Weights of a small transformer language model.
Training: a variant of Muon for these matrices, 7532 steps.
MLP neurons of a small language model. Each row is named by its layer, matrix (gate and up: input weights) and neuron, and shows model dimensions 32-159. Each number is 128 + 24 x the weight over its row's rms, rounded and kept within 0 to 255. A neuron's up and down rows have the sign that makes its largest values positive.
After each neuron's rows, "fires after" lists the tokens most often just before its 100 highest values on Wikipedia text that the model never trained on.

L7.gate255 [142 167 145 123 145 152 129 126 167 145 142 129 160 173 119 112 121 126 108 158 103 113 139 101 132 124 132  98 144 154 150 104 147 119 102 135 135 137 121 108 185 146 125 146 113 113 129 161 137 120 122 139 161  99  85 156 118 170  97 140 178 122 162 110 115 109 124 177 119 142 110 148 142 135 119 113 136 152 136 130 133 107 144 120 167 119  94 118 156 148 146 101 113  93 153 144 130 125 109 192 116 119 121 115  83 139 121 105  97 127 126 134  90 134 153 148 155 140  81 115 173 112 113 170 122 119  84 153]
L7.up255 [113 166 183 103  85 149 102 143 134 159 111 149 115 137 102 125  70  92 103  98 161 102 116 111 123 131 146 118 130 137  94 123 138 113 150 153 132 141 122 133 162 124 174 118 110 122 146 151 149 143 141 132 131 107 139 134 141 147 143  93 154 154  98 122 155 105 156 100 139  99 115 113 115 141 162 104 128 149  96 124 120 143 134 137 110 143 113 130 110 149 121 122 141 131 166 158 164 137 168 100  85 159  82 169 191 150 123  80 118 128  89 122 126  94 116 118 124 118 129 125 112 158 136 152  96  87 154 123]
fires after: "ap", "ter", "ro", " pro", " per", "op"

L5.gate5 [139  88 156  95 112  80 146 134 125 135 122 122 106 100 137 155 152 136 130 131  91 139 148 147 135 112 156 154 115 133 129 168 172 132  80 111 113 128 131 140 169 151 130 135  94  89 148 108 148 146 149 136 150 132 143 121 136 196 123 104 173 112 115 118  91 126 105  91 165 104 154  94 114 110 146 146 148 171 156 109 137 113 109 117 184 109  88 113 119 118 113 129 136 108 102 121 128 143 148 114 130 174 102 154 121 116 136 132  96 103 138 103 126 161 123 122  98 125 104 103 107 146 118 175 105  70 111  74]
L5.up5 [127 155 116 142 134 138 111  95  79 140 165 125 117 112 187 151 136 149 124 122 123 150 130  89 158 176 127  72  87 132 116 159 133 152 101 176  76 137 120 118 168  83 123 141 124 137 115 165 122 145 108 120 102 118 119 177 143 132 159 105 186 122 117 114 102 115 106 123 147 163 117 147 119  94 108 126 128 109 161 113 148 113 170 134 147 132 111 135 126 109 118 132 116 109 171 121 123 137 146 111 160 144 131 104 164 101 123 124 147 127 120 110 183 158 134  86 135 143 122 144  83 108 157 159 145  80 137 133]
fires after: "b", "umb", " th", "amp", " B", "all"

L13.gate180 [ 99  74 117 156 103 143 132 145 112 165 112 154 121 110 110 101 157 125  84 131 154 163  96 103 105 123 113 139 118 118  83 129 168 134 154 165 133 110 131 105  98 145 127 175 115 158 158 153 162 160  69 145 135 113  79 137 167 118 126 129 128 111  89 106 145 147  92 130 172 121  96 124 130 141 136 144 139 155 121 162 127  97 111 142 126 142 104 126 148 186 107 127 141 111 130 102 110 132  88 132 113 143 116 155 173 149 109  89 139 155 154 136 138 137 134 137 142 121 160 116 151  81 136 142  98 153 100 112]
L13.up180 [150 118 133 108 144 144 147 142 129 157 169 154 107 165 126 143 150 112 144 129 119 116 109 139 150 133 159 101 176 171 121 131 156 164 154 135 149 146 112 189 130 143  97 104 105 117  89 150 131 107 151 112 174  92  95  61 126 107 131 181 126  62 169 156 166 160 132 147 120 132 161 124 134 112 117 129 130 101 134 144 127  98 112 132 114  97 127 135 111  86 106 125 131 124 117 122 119 142 143 159 111 120 153 114 100 119 170 115 120  97 113 130 130 128 141 139 169  71 146 147 166 111 101 162 139 138 104 111]
fires after: " "

L6.gate81 [143 128 139  97 108 118 122 120 142 100 144  86 135 111 117 109  84 125 108 173 138 152 123 133  79 131 161 127 145 126 180 110 121 148 140 140 167 164 112 111  84 121 125 122 125 156 128 115 139 127 139 121 116 146  87 114 101  96 128 145 128 118 108 127 167 118 150 121 136 170 125 124  82 137 100 139 119 101 115 122 156 105 102 124 129 105 114 157 156 158 119 126 130 129 112 140 133 142 127 104 125 135 137 147 115 111  92 182 140 121  86 131 103 130 104 213 150 154 101  90 129 102 127 155 142 103 114 142]
L6.up81 [139 151 135 127  89 130 162 140 123 123 100 160 123  91 118 124 126 138  82 123 109 128 119 114  82 114 157 116 139 133 153 119 128 118 110 127 163 110 144 149 135  91  92 137  73  78 154 156 111 109 135 127 112 170  86 111 142 124  98 142  60 161 145 132 133 149 118 121 141 110 115 185 117 108 145 144 153 142 164 141 169  96 111 158 141 114 104 160 162 109 150 144 128 112 132 119 135 110 132  99 117  87 136  77  97 129  92 130 135 172  99 106 163 138 147 156 132 151 128  99 100 140 122 122 150  86 151 141]
fires after: ".", "A"

L2.gate88 [114 138 104 117 161 144 122 115 107 150 145 107 134 147 134 137  42 134 195 116 105  97 127 103  97 117  67 121 105 141 107 116 133 174 138  90 120 103 148  99 143 165  99 161 130 153 106 115 155 145 102 112 137 100 165 122 164 111 111 139 123  94 104 131 139 126 140 103 101 109 123 146 125 128 127 115 152 128 137 104 165 100  99 137 128 167  97 102 147 148 149 128 130 145 120 126 127 145 110 126 122 128  91 133 132 147 146 151 133 118 138  87  82 155 117  70 127 111 145  92 118 149 157 140 194 145 110 139]
L2.up88 [156 149 117 127  82 105 117 124 120 166 160 102 102 148 130 126  77 123 158  90 125 158 154 112 112 148 120 150 130 115 167 144 167 124 129 130 133 146  96 120 115 120  75 115 135 110 142 128 150  80 145  95 127  95 119 119 115 154 161 112 164 162 125 138 121 154 166  96 112  70 118 114 116  88 122 110 131 121 156 115 141 124 102 142 109 108 142 150 111 129 125 160 157 113 107 130 132  62 139 124 170 171 118 136 146 106 119 120 151 136  93 110 128 138 120  91 129 127  92 154 120 142 104 120 120 105  93 130]
fires after: " Gr", "ro", "ra", " pro", " h"

L8.gate272 [147 136 115 118 118 117 119 185  88 151 143 141 115 136 111 131  71 101 161  99 134 156 143 131 121  95 167  95 151 156 124 111 138 145 118 144  69 109 111 161 133 147 105 113 120  96 142  95 150 124 103 128 111 131 118 111 152 113 139  83 128  95 154 154 159 104 118  69  98 121  98 148 150  99 113 130 141 110  96 184 140 136 112 193 122 141  71 166 138 142  86 116 158 123 165 120 137 135  77 144 120 111 133 106 127 113 150 144 118 122 121  96 118  98 157 117 142 153 156 137 155 133 102 127 130 144 143 120]
L8.up272 [ 69 135  77  90 127 105 126 104 119 163 100 101 137 105  79 105 111 112 188 141 119 158 133 104 147 116 115 135 134 136 128 104 132 131  79 140 157 101 118 109 122 120 121 126 118 151 117 136 111 124 117 117 166 125 127 105  87 114 164 125 136 101  93 152 142  91 138 131 123 118 110 169 140 105  85 147 149 119 129 126 117 156 114 116 149 135  88 141 171 125 120 170 126  93 136 116 158  94 167 137 149 122 143 124  85 147 146 146 138 141 103 141 109 123 119 138 136 172 156 147 167 135 155  90 109 158 135 132]
fires after: " Con", " be", " ex", " c", " pre"

L9.gate272 [140 138 126 128 160 159 105  92 145 129 129 125 121 135 177 136 145 121  80  81 148 135 126 139 128  99 147 149  81 149 136 135 138 142 138 137  89 129  81 159 100 112 143 142 122 203 115  99 139 120 139 156 139  83 123 135 143 155 127 130  99 117 129 107 126 157 133 147 151 163 109 146 141 143 119 156 145 176 143 142 146 119 101 120 106 107  90 118 141 140 134 105 111 130 115 115 128 124 150 107 128 149 121 166 110 143  98  84 136 114 155 161 136 132 122 140 144 103 109 118 140 129 139 154 129 142  65  60]
L9.up272 [ 92 121 127 126 134 135 131  93  98 127 101 140 144 149  94 102  99 122 129 112 149  92 119  89 186 112 114 141 144  95 130 121 146 155 165 155 167 138 123 118 137 156 116 111 140 153  93 146 153 105 140 125 125 131  88 152 146 119  94 184 135 102 168 133 124 133  90  83 126 135 155  85 110 113 128 103 137 132 139  81 153 134 115 119 151 121 132 120 123 108 142 131 137 118 146  88 130 161 144 126 136 119 125 182 135 179 115 109 170  90  86 132 140 133 119 200 108 128  88 148 169  99 163 111  89  96 109 145]
fires after: " ", " mov", " work", " return"

L2.gate318 [182 107 117 128 104 167 138 106 132 148 143 138 151 116 118  79 132 123  89 140  87 135 151 123  96 131 136 131 144 128 137 175 166 144 155  95 138 115 159 154 114 137 130 128 139 175 112 151 127 140 121  65 123 117 142 162 159 115 158 101 107 138 160 130 117 173  72 120 154 112 154 148 156 152 115 158 193 117 107 157 125 137 142 119 170 112 166 156 134 127 165 151 138 140 147 125 142 102 142 145 147 159 151 147  95 120 145 116 117 101 132 166 122 156 101 135 127 105 106 133 111 163 148 104  80 139 101 146]
L2.up318 [148 127  98 167  92 135 117 164 109 128  89 121 189 110 144 148 130  91 139 117 129 133  88 138 139 101 137 114  82  97 167 123 182 134 142 148 148 115  89 182 119 114  98 143  80 152 163  99 153 119 153  98 118 145 106 135 118 115 115 108 137 129 187  91 124 129 133  92 124 129 161 141 108 139 126 112 126 110 144 112 116 145 134 152 154  95  96 113 153 129 105 103 138 108  97 123 112 128  95 119 118 129 105 121 107 141 137  96 115 129 139 125 132 134 103  90 139 140 115  53 127 185 190 124 109 105 119 124]
fires after: " s", " w", " S", " O", " W", " Go"

L9.gate290 [144 124 165  98 106  70 131 118  97 124 129 137 144 155  94 108 163 121  99 118 132 110 143 122 147 104 149  97 115  93 152 164 152 128 127 113 148 123 132 135 157 151 122  70 165 166 168 143 185 102 120 138 124 121 136 105 133 108 102 155 129 115 144 106 149 154 112 146 114  99 114 132 104 117 143 136 159 158 138 114 145 166 112 108 140 150  56 138 107 136 110 104 104 152 151 134 132 163 155 159 158 142 138 115 158 122 131 109 130 127 124  89 133 124 132  79 123  92 119 127 114  83 114 164 108 117 139 134]
L9.up290 [ 86 141 156  86 108 130 145 136 143 109 120 145 108 171  80 116 184 133 131  95 131 116 107 148 128 146 139  68 137 140 133  80 115 134 121 123 124 111 105 133 164 144 176 126 146 114 125  94 120 133 114 142  76 142 150 133 129 109 106 103 122 159 139 119 123 133 137 131 132 160 117 123 167 112 184  87 136  88 140 144 136 174 130 165 144 136 150  94 123  93 165 118  97  90 124 126 164 129 122 149 162 145 147 136 147 122  89 127 172  94 134 102 126  96 136 123 119 116 113 150 127  98 134 106 113 108 110 184]
fires after: "20", " mon", " t", " T", " dep"

L9.gate258 [149 133 160 117 126 120 143 168  89 120 117 114 115 184 120 114 100 138 121 135 136 161  96 118  69  93 133 109 167 101 108 127 135 120 121 124 137  98 128  62 133 125 148 126 139  95 124 103 101  99 107 104 138 152 133 137 119 129 113 117 100  91  90 109 125 138  99 131 133  90 100 106 122 144 174 140 100 112 125 132 111 113 114 164 144 143 165 171 187 168 126 140  76 151 133 112 102 111 119  99 121 112 134 134 106 119 159 161 104 127 132  84 115 146 129 117 126 158 164 151 149 150  87 136 116 135  81 139]
L9.up258 [165 114 131 137 127 155 145 128  74 144 156  96 153 115 151 123 129 122 134  94 142 144 173 125 145  91 117 143 144 145 151 108 124 126 120 104 106  68 127  74 112 150 126 147 125 113  94 105 158 110 117 122 139 113 171 109 122  84 102 107 122 140 129 119 120 142 129 111 110 123 115 107 133 137 129 108  87  94 110 115 122 135 128 131 128 163 142 131  98 108 145 103 154  68 184 146 102 104 147 161 139 144  87 140 160 114 124 176 144  98 138 105 119 122 134 135 129 113 134 144 152 165 146 141 138 135 123 134]
fires after: " Gr", " tr", " r", " Br", " m", "le"

L2.gate44 [143  91 130 122 128 117 114  85 108 114 154 102 106 145 132 177 136 132 110 142 111 129  93 121 142 137 125 137 111 131  90 127  88 171 141 135 137 109 130 116  95 158 139 143  85  90 122 142 129 118 160 113 138  88 106  98 174 133 124 145 137 141 171 160  99 149 112 161 130 117  95 173 145 200 108 119 115 168 116 135 136  37 110 143 107 158 147 153 123  89 109 109 135 127 133 124 125  85 133 154 138 120 100 131 103 141 153 127 135 125 153  94 168 139 123 124 150 119  97 157 128 133 137 136 122  97  97 101]
L2.up44 [129 143 131 118 123 131 137 158  78 144 137  89 117 149 159 158 172 131 154  92 131 115  93 143  91 127  92 128 149 116 172  88 168 179 147 131 109 126 113 124  82 164 132 131 130 128 120  92 142 156 144 144 125 157 132 103 101 118 132 156 133 139 121 157 137  88 153 191 109 102 155 160 149 164 131 154 115 145 112 124 104 104  90 142 104  96 142 166 169  97 128 111 176 122 138 129 100 121 143 139 162 126 146 117 141  75 142 125  85 154 107  74 148 118 149 130 111 115 122 150 151 110 164 114 102 115 107 131]
fires after: "O", ",", "E", "A", "D", " O"

L8.gate150 [106 136 112 123 110  73 143 148 112 134 131 140 146 125 124 111 102 122 131 128 114  88 149 105 130 116 124 183 105 148 129 159  95 164 136 161 133 128 132 138  97 107  94 134 106 113 169 167 161 108 143 108 100 131 118  79 117 130  91 173  92  97 126 100 127 106 153 121 122 127 122 133 140 108 152  89 110 135 152 108 122 142  83 116  90 134 134  97 135 110 124 121 120 101 113 187 143 158 112 165 123 148 135 110 131 145 121 101 118  77  66 141 151 103 123 174 142 157 139 107 117 136  81 157 103 114 117 120]
L8.up150 [123 124 143 140 162  83 213 143 146 138 140  98 103 106 157 125 116  98 125 131 112  91 100 110 119 147 129 159 142 138 191 144 136 159 109  86 138 103 132 154 118 166 133  99  98  98 130 134 117 112 162 101  92 149  95  90 133 116  82 149 115 108 147  89 105 160 124 109 121 137 143 158 145 118 122 117 137 106  91 108 127 144 124 122  86 103 127 132 154  84 139  79 129 132 127 156  87 116 129 126 118 145 150 130 108 126  85 103 135 168 115 133 148 148 140 139 124 151 110 104 156  92 134 130  89 115 165 141]
fires after: ".", " ", "k", " ab", "m"

L10.gate185 [106 122 190 124 118 128 164  71 114 125 155 111 124 158 123 127 147 127 135 113 122 112 163 157  87 107  96 134 112 172 145 136 122 128 123 132 115 127 106 137 132 162 117 109 144 142 103 120 114 142 113 104 144 149 155 134 103 141  98 114 120 134 106 159 160 150 147 139 126 104 124 137 124 151 134 101 126 124 102 116 165 159 101 114 174  96  88 138 117 166 141 170  88 124 148 139  73 132 146 129 151 155 120 135  91 135 130 142 159 157 106 105 155 135  91 158  88 101 177 148 136  62  77 121 134 140 128  90]
L10.up185 [142 113 112 105 103 162 108 117 145 117 154 109 129 125 122  75 154 137 115 143 114 123 115 155 116 170 150 156 103 139 107 146  70  93 121 141 134 130  79 104 114 122 128 132 120 105 129 149 147 146 169 134 173 130 141 137 120 147 105 152 166 124  74 146 149 157 133 133 156 119 118 107 157 119 114 158 123 131 151  70 146 142 113 158 163 114 174 128 137 133 151 126 146 121 144 138 187 154  96 144 140 163 170 124 157 143 126 138 155 131 127 120 124 153 148 127 151 102 125 134  94 136 114 106 143 134 103 150]
fires after: "20", "19"

L8.gate160 [122 150 109 150 130 138 125 171 100 144 114 137 198 162 110 133 148 155 134 134 140  87 156 152 136 156 112 127 123 163 129 107 165 114 102 143 152  98 140 157 130  98 173 147 138 131 147 153 178 145 118 159 120 138 170 107 146 126 126 110 178 126 117  94 138 133  99 124 155 119 100 168  99 158 138 194 121 154 130 134  95 128 131 128 135 111 121 143  91 138 107  91 133 119 124 178 166 128 126 140  81 155 125 134 138 117 163  85 137 114 127 127 166 171 140  99 128  99  91 139 118 142  91 124 147 110 118 114]
L8.up160 [ 94 146  89 137 175 150 119 105  99 129 137 163  69 125 132 139 133 114 101 122 117 149 139  99  95 104 122 151 130 131 156 114 165  97 138 140  98 145 123 152  92 118 105 125  99 137 127 100  79 170 105 205  87 148 117 109 126 142 169  99 171 110 140 182 136 142 136 110 107 149 173 182 126 142 146  99 118 113 130 140  89 158 147 129 127 109 132  88 149 128 124 130 107 125 149  88 111 118 152 138 148 103 114 108 120 104 131 130 158 102 155  86 148 123 133 129  99 130 110 131 115  72 133 148 123 116 125  68]
fires after: " F", " B", "b", "f", " b", "g"

L5.gate139 [153  93 124 113 153 108 124 102  87 136 145 142 185 147 108 136 126 156 120 147 158 107 135 112 127 119 128 107 116 126 118 115 163 119 143 138 136 108 136 104  98 167 110 114 137 136 154 136 164 135 147 109 133 133 128  97 163 141 125 167 153 112 156  94  95 157 129 134 128 141 119 130 122 131  88 127 112 113 122 133 146 102 137  96 130 134 128 190 178 121 152 170 129 137  92  94 101 151 177 100 141 127 170 127 144 127 110  97  79  74  99  83 141 169 128 170 132 125 128 140 156 127 126 151 129 123 107 142]
L5.up139 [182 113 118 142 166 114 144 117 117 104 122 186 128 143 120 105 164 119 143  86 126 104 121 133 127 138 153 131 126 122 153  96 110 130 109  81 123 134 147  98  99 136 120 131 167 117 116 114 115 154 113 149 114 147 120 116 149 154 145 136  92 173 140 130 139 131 101 195 163 158 107 104 121 173 139 156  84 104 128 100 119 118 125 106 118 104 115 157 142 117 122 138  98 140 143 135  92 105 126 128 137  98 109 142 164 114 108 121 115 133 128 109 105  94 159 147  94 147 130 131 146 109 165 113 106 142  99  74]
fires after: "A", "U", "E", "I", "F"

L10.gate287 [152 120 112 141 141 124 152 169 111 133 133 111 150 135 114 151 137 125 155 142 117 156 189 142 119 126 132 135  99 102 144 123  76 124 124 144 131 125 126 116 144 114 148 132  90 142 175 164 161 154 102 113 140 141 107 158 135 132 110 128 171 106 121 146 105 102 133 152 124 141 150 125 126 147 117 109 138 167 107 110 131  86 161 155  87 103 141 112 100  82 141 104 148 170 106 109 171 143 108 139 184 108 122 148  91  78 154 163 158 154  92 138 158 155 168 117 137 137 119 153 127  97 141 126 115 111  93 146]
L10.up287 [151 131 183 123 133 142  80 145 131 137 118 132 154 190 135 145 152 145 159 154 126 155 150 133 138 125 109 179 110  90 122  94 115 143 144 110 138 136 142 101 144 143 145 117  77 103 115 103 138 148 112 147 143 114 147 177 112 145 125 142 184 117 164 186 126 136 143 128  96 137 157 146 161 121  98  97 134 136 137 109 148 121 135 172 101 142 146 139 122 142 122 124 124 151 143 130 136 150  97 158 146 140 131 128 132 100 173 120 168 125 159  93 170 132 147 163 136 102 103  99 150 119 158 113 147 125  98 147]
fires after: " for", " In", " during", "In", "uring"

L2.gate131 [117 131 158 134  86 156  95 134 153 132 149 131 115 174 137 163 142 143 131 160  90 110 141 121  80 147 120 122 131 121 107 148 128 123  97 135 129 131 134 104 136 146 173 136 116 127 154 123 143 125 137 132 130 111 145 152 109 145 112  97 170 114 118 141 105 162 103 156 120 144 105 122 101 154 117 111 133 161 185  96 144 111 105 114 129 119 115 148 171 139 136 127 121 128 128 111 149 168 150 127 142 149 130 155 113 130 116 125 152 154 106 118 172 120 115  99 148 183  96 151 179 140 126  89 136 130 150 156]
L2.up131 [139 133 123  96 121 146 109 134 129 123 120 104 100 143 123  79 148 110 145 144  91 105 165 111 100 140 137 129 109 130 136 162 162 150 158 117 142 108 128 124 121 160 170 102 148 149 147  92 168 145 141 152 101 148 123 120 139 144 142 146 153 112 126 148 120 131 105 127 122 132 133  61 127  87 129  92 144 120 147 173 148  80 111 130 102 123 133 116 124 144  99 132 129  79 136 109 107 163 153 131 132 130 118 144 146  86  92 132 174  78 129 124 168  82 138 116 138 155  86 135 116 162 156 143 125 119 124 141]
fires after: " in", " on", " On", " In", "In", "On"

L2.gate17 [126 131 130 113 122 109 132 107 134 102 101 110 121 129 122  96  92 123 127 117  91 165 130 117 123 134 124 132  94  82 125 159 127 175 103 133 175 117 136 131 154 140  70 129 122 142 118 158 127  92 124 134  96 107 133 132  85 139 107 134 148 171 133 133 114  70 142 151 153  91 108 145 145 125 110  95  92 107 105 107 104 124 124 154 134 128 118 120 153 150 119 156 181 132 141 121 147 148 108 125 108 135  88 110 116 151 130 109 128 124 169 102 105 150 125 140 145  99 148 117 186 146 154 121 153 117 153 137]
L2.up17 [138 100 113 119 126 115  86 102 102  98  90 147 119  96 102  81  90 138 105 141 139 111 169 101 133 125  93 115  73 112 127 105 115 104 131 137 130 131  97 101 129 113 138  85 154 123 107 147 121 113 112 149 106 120 109 147 113 148 120 105 144 128 127 141 180 139 131 129 150 133 151 161 170 116 115 133 100 157 168 118 160 144 162 136 132 146 136 151 129 125  93 133 114  94 140 156 112 143 121 153 129 144 117 176  82 137 171 110 149 133 137 141 141 124 178 148 122 127  55 117  92 138 151 108 108 195 156 153]
fires after: " W", "°", " b", " B", " l", " D"

L6.gate158 [136 166 130  99 101 140 154 138 124 138  97 113 117 116 127 102 156 126 178 110  82 121 134  80 109 142 150 110  99 130 111 130 159 108 139 141 146 125 130 132  60 120 162 157 196 128 126  87 130 132 110 124 112 151 145  90 103 147  90 174 180 108 153 147  93 152 129 129 131 106 111 133 124 159 139 118 146 138  92 156 137 154 111 158 153 119 123 128 115 122 120 150 140 141 115 137 147 130 144 112 147 143 149 101 147 147 160  99  67 140 128 141 128 183 103 117  98 112 148 149 121 134 145 123  75 104 128 100]
L6.up158 [142 111 110 141 110 152 104 118  79 136 136  89 138 138 133 139 187 137 160 147 115 148 114 125 111 126 108 107 151 137  84 120 103 111  98  95 106 125 119 175 133 150 148 142 149  96 110 163 133 142 128 113  98 105  97 118 136 103  75 126 121 134 106 173 102  77 132 134 159 166 123 141 127 142 127 146 186 128 110 100 128 168 166 111 147  74 114 141 130 108 148  89 151 151 105  92 131 152 149 144 167 176 152 155 193 128 103 101 142 140  98 118 120  92 139 153 123 122 115 116 116 153 164 128 113 112 119 105]
fires after: " F", ".", "F", " w", " f", "re"

L10.gate111 [158 131 159 143 129  89 155 144 126 151 172 126 107 124 141 138 167 118 149 135 170  96 116 105 125 117 185 148 110 132 102 147 133 120 145 133 127 113 122 140 125 154  99 139 117 105 150  96 117 154 116 143 111  92 156 129 141  75 116 110  94 124 135 118 143 116 129  60 153 116 126 122 148 146 123  93 116 111 138 160 110 148 120 131 117 125 137 135 147 117 125 101 140 110 158 127 203 129 142 109 108 147 121 119 117 162 123 147  79 136 138 112 153  80 106 131 139 156 140 148  52 157 125 165 102 157 117 139]
L10.up111 [122  99 119 115  99 133 165 119 120 107 158 145  91 124 158 150 117 143 136 122 134 175 100 146  86 127 147 135 168 152 125 108 124 109 140 112 117 117 149 117  75 131 193 124 152 161 125 115 148 147 131 104 146 145 139 113 109  75 124 146  85 105 156 137 147 128 127 104 125 117 114 146 138 170 157 146 180 123 111 129 135 133 108 135 113  20 132 143 128 150 130 119 161 132 160 102 103 174  78 159 117 130 150 139 132 127 116 140 126 125 141 111 111 119 131 121 123 130 136 125 157 115 176 129  85 135 145 115]
fires after: " c", " f", " F", " h", " P", "B"

L5.gate23 [123 134 159 121 131 110 134 110 149 164 150 121 146 155 150 130 109 142 116  91 101 148  86  93 106 115 122  76 153 111 148 133 107 119 157  97 147 122 160 124 117 156 121 163 132 152  93 157 122  96 140  88 174 114 137 130 114  99  74 125  73 118 115 120 155 127  97  87 137 147 108 138 134 152  79 142  84  88 118 101 104 130 135 142 128 138 156 130 121 174 179 157 104 149 118 159 118 157 112 126 117 190 124 141  92 113 115 111 103 136 130  93 140 164 111 146 132 139 128 147 175  80 151  82  98 135  85 103]
L5.up23 [103 103 133 126 105 161 119  74 125 141 157 125 137 119 144 120 122 121 130 110 134 129 175 140 156  86 123 100 157 140 130 149  99 107 126 122 138  53 102 167 140 189  83 148  81 119 120 138 119 113 126 160 122 118 129 168 108 156 140 110  85 148  94 141  86 158 135 110 132 129 123 120 133 133  90 102 125 119 138 143 113 142 143 150 134 115  90 122 111 161 148 118 129  91 140 116 151 119 110 166 109  99 130 137 132 132 150 114 105 144 100  77 145 126 133 122 154 146 181 151 115 167 133 117 119 156  75 150]
fires after: " M", " R", " J", "M", " m", " r"

L2.gate248 [139 124 133 133  89 117 168 152 135 103 103 101 136 118 108  70 133  54 103 174  84  93 124 146 116 161  92 143 132 165 137  93 103 120 132 144 129 132 122  93 132 118 137 123 158 128 128 127 118 144 113  83 170 140  77  87 127 137 138 115 131 119 109 123 161 155 114  82 119 145 158 119 137 115 101 152 177 121 127 134 116 140 159 105 120 171 140 151 130 124  98 142 140  90 187 122 118 124 169 110 151 103 148 151 179 154 118 113 121 107 164 101 121 132 133 175 134  92 115 114 105 121 132 128 145 129 120 110]
L2.up248 [143  90 112 121 125 119  88 155 163 126 130 118 157 114 138 122  86 124 134  99  64 135  71 171 150 127 113 109 105  44 127 111 145 114 130 147  97 113 105 121 163 121  88 128 116 136 140 166 141 132 103 103 176  96 147 107 116 100  98  90 117 135 138 120 154 112 135 149 139 134 133 112 147 109 156 147 120  95 133  94 107 135 155 171 137 125 121 148 129 115 146 172 162  91 138 110 113 143 129 141 151 117 127 136 168 150 113  89 112  97 139 141 147 143  75 142  98  87 120 120 150 141 126 128 103 147 141 146]
fires after: " c", " st", " St", " s", " S", " w"

L7.gate41 [168 130 145 139 143 167 113 138 134  92 125 132 160 149 130 122  95 158 120 158 146  89 129 150 161 156 135 115 108 151  89 110 146 126 115 130 159 124 141 144 170 108 154 142 116  70 135 146 131 126 165  98 136 133 152 156 152 115 139 130 111 139 132 165 139  87 107 144 125 131 109 121 129  85 124 158 137 132 134 110 114  98 108 168 149 136 135 109 118 171 105 105 172 121  93 176 119 133  90 134 147 133 116 195 139 164 158 117 134 134 116 160 169 107 121 129 119 153 163 176 111 119 168 140 126 121 117 134]
L7.up41 [153  92  84 134 126 100 180  93 154 142  89 134 104 149 140 143 132 133 133 164 122 162 105 147 138 151 127 139 122 122 110 150 135  96 111 100 118 126 118 108 117 167 111 145  92 144 115 118 149 100 154  87 119 110 157 141 129 109 116 117 105 100 148 165 128 129 126 124 110 154 119 125  77 113 144 118 130  88 171 121 138 139 127 104 104 129  74 105 108 106 106 118 116 129 114 132 148 107 131 125 119 137 105 150 147  88 145 137 116 114 116  75 159 115 129 146  99  84 142 120 161 120 142 154 123 130 137 164]
fires after: " con", " c", " to", " ind", " la", " t"

L7.gate142 [102 150 128 129 101  98 154 171 131 172 112 139 116 173 130  85  98 143 137 117  97 148 145 113  95 131 148 137 153 168 106 114 170 108 137 153 116 152 102 107 103 162  89  91 152 113 148 122 138 103 117 116 157 156 105 104  82 106 134 146 136 129 117 112 120 104 158 165 144 116 143 122 128 113  76 122  93 119 108 145  83 149 149 124 153 114 116 142 150 140  74 133 120 154 109 145  92 110 141 130 122 156 161  83 167 113 154 118 121 128 143 122 114 140 142 113 127 109 139 103 132 133 154 146  99 120 110 158]
L7.up142 [ 97  82  92 121 144 129 145 163  94 155 124 139  82 108 127 155  84 133 137 123 126 105 109  92 110 156  93  68 124 107 132 129 130 114 134 177 175 134 129  94 151 136 158 142 127 111 131 113 113 101  94 122 131 138 143 107 124 128 137 117 133 122 104 100 119 133 171 116 143 104 180 111 135 104  73 123  88 107 173 104 125 162 122 117 142 112 104  83 128 145 104 130 159 146  89 156 134 153 123 128 128 125 143 142 109 139  77  90 130 105 129 100 114 135 142 138 116 135 137 114 152 145  96  88 145 140 153 125]
fires after: " m", " B", " M", " W", "ate", "als"

L2.gate163 [112 145  65 174  85 151 153 146 148  77 120  95 119 126  85  88 123 117 131 114  88 143  94 136 105 135 109  79 110 120 121 123 177 112 111 126 116 112 154 147 140 120 107  99  88  71 136 159 133 121 123 118 155 130 135 135 130 132 136 150 142 102 160 154 135 100 147 141  84 156  85 125 119 134 143 171 133 107 146 193 105 110 104 124 122 135 129 171 112 129 106 124 117  91  96 154 106 152  88 172 131 136 127 138 126 135 155 152  96 113 109 143 140 118 149 156 117 138 118 113 131 134 126  65 118 109 138  84]
L2.up163 [124 126 113 163  73 131 148 132 117  99 134  96 112 108 100 105 149 130 141 146 109 131  85 126 129 122 141 158 116 135 159 137 170 146 126 111 108 180 134 116 169 112 136 173 134 100 153 149 130  83 173  84 156 114 120 132 146  95 131 108 110 104 134 136 123 134 175 146  97 163 119 125  70  95 136 171 120  92 175 130 110 175 141  91 145 109 137  94 125 134 106 133 111 152 102 133 105 194 116 131 155 148 129 146 106 126 149 104 125 152 146 148 119 134 118 163 143 165 111 163 139 113 144 108 119 107 187 121]
fires after: " c", " con", " C", " re", " Con", "c"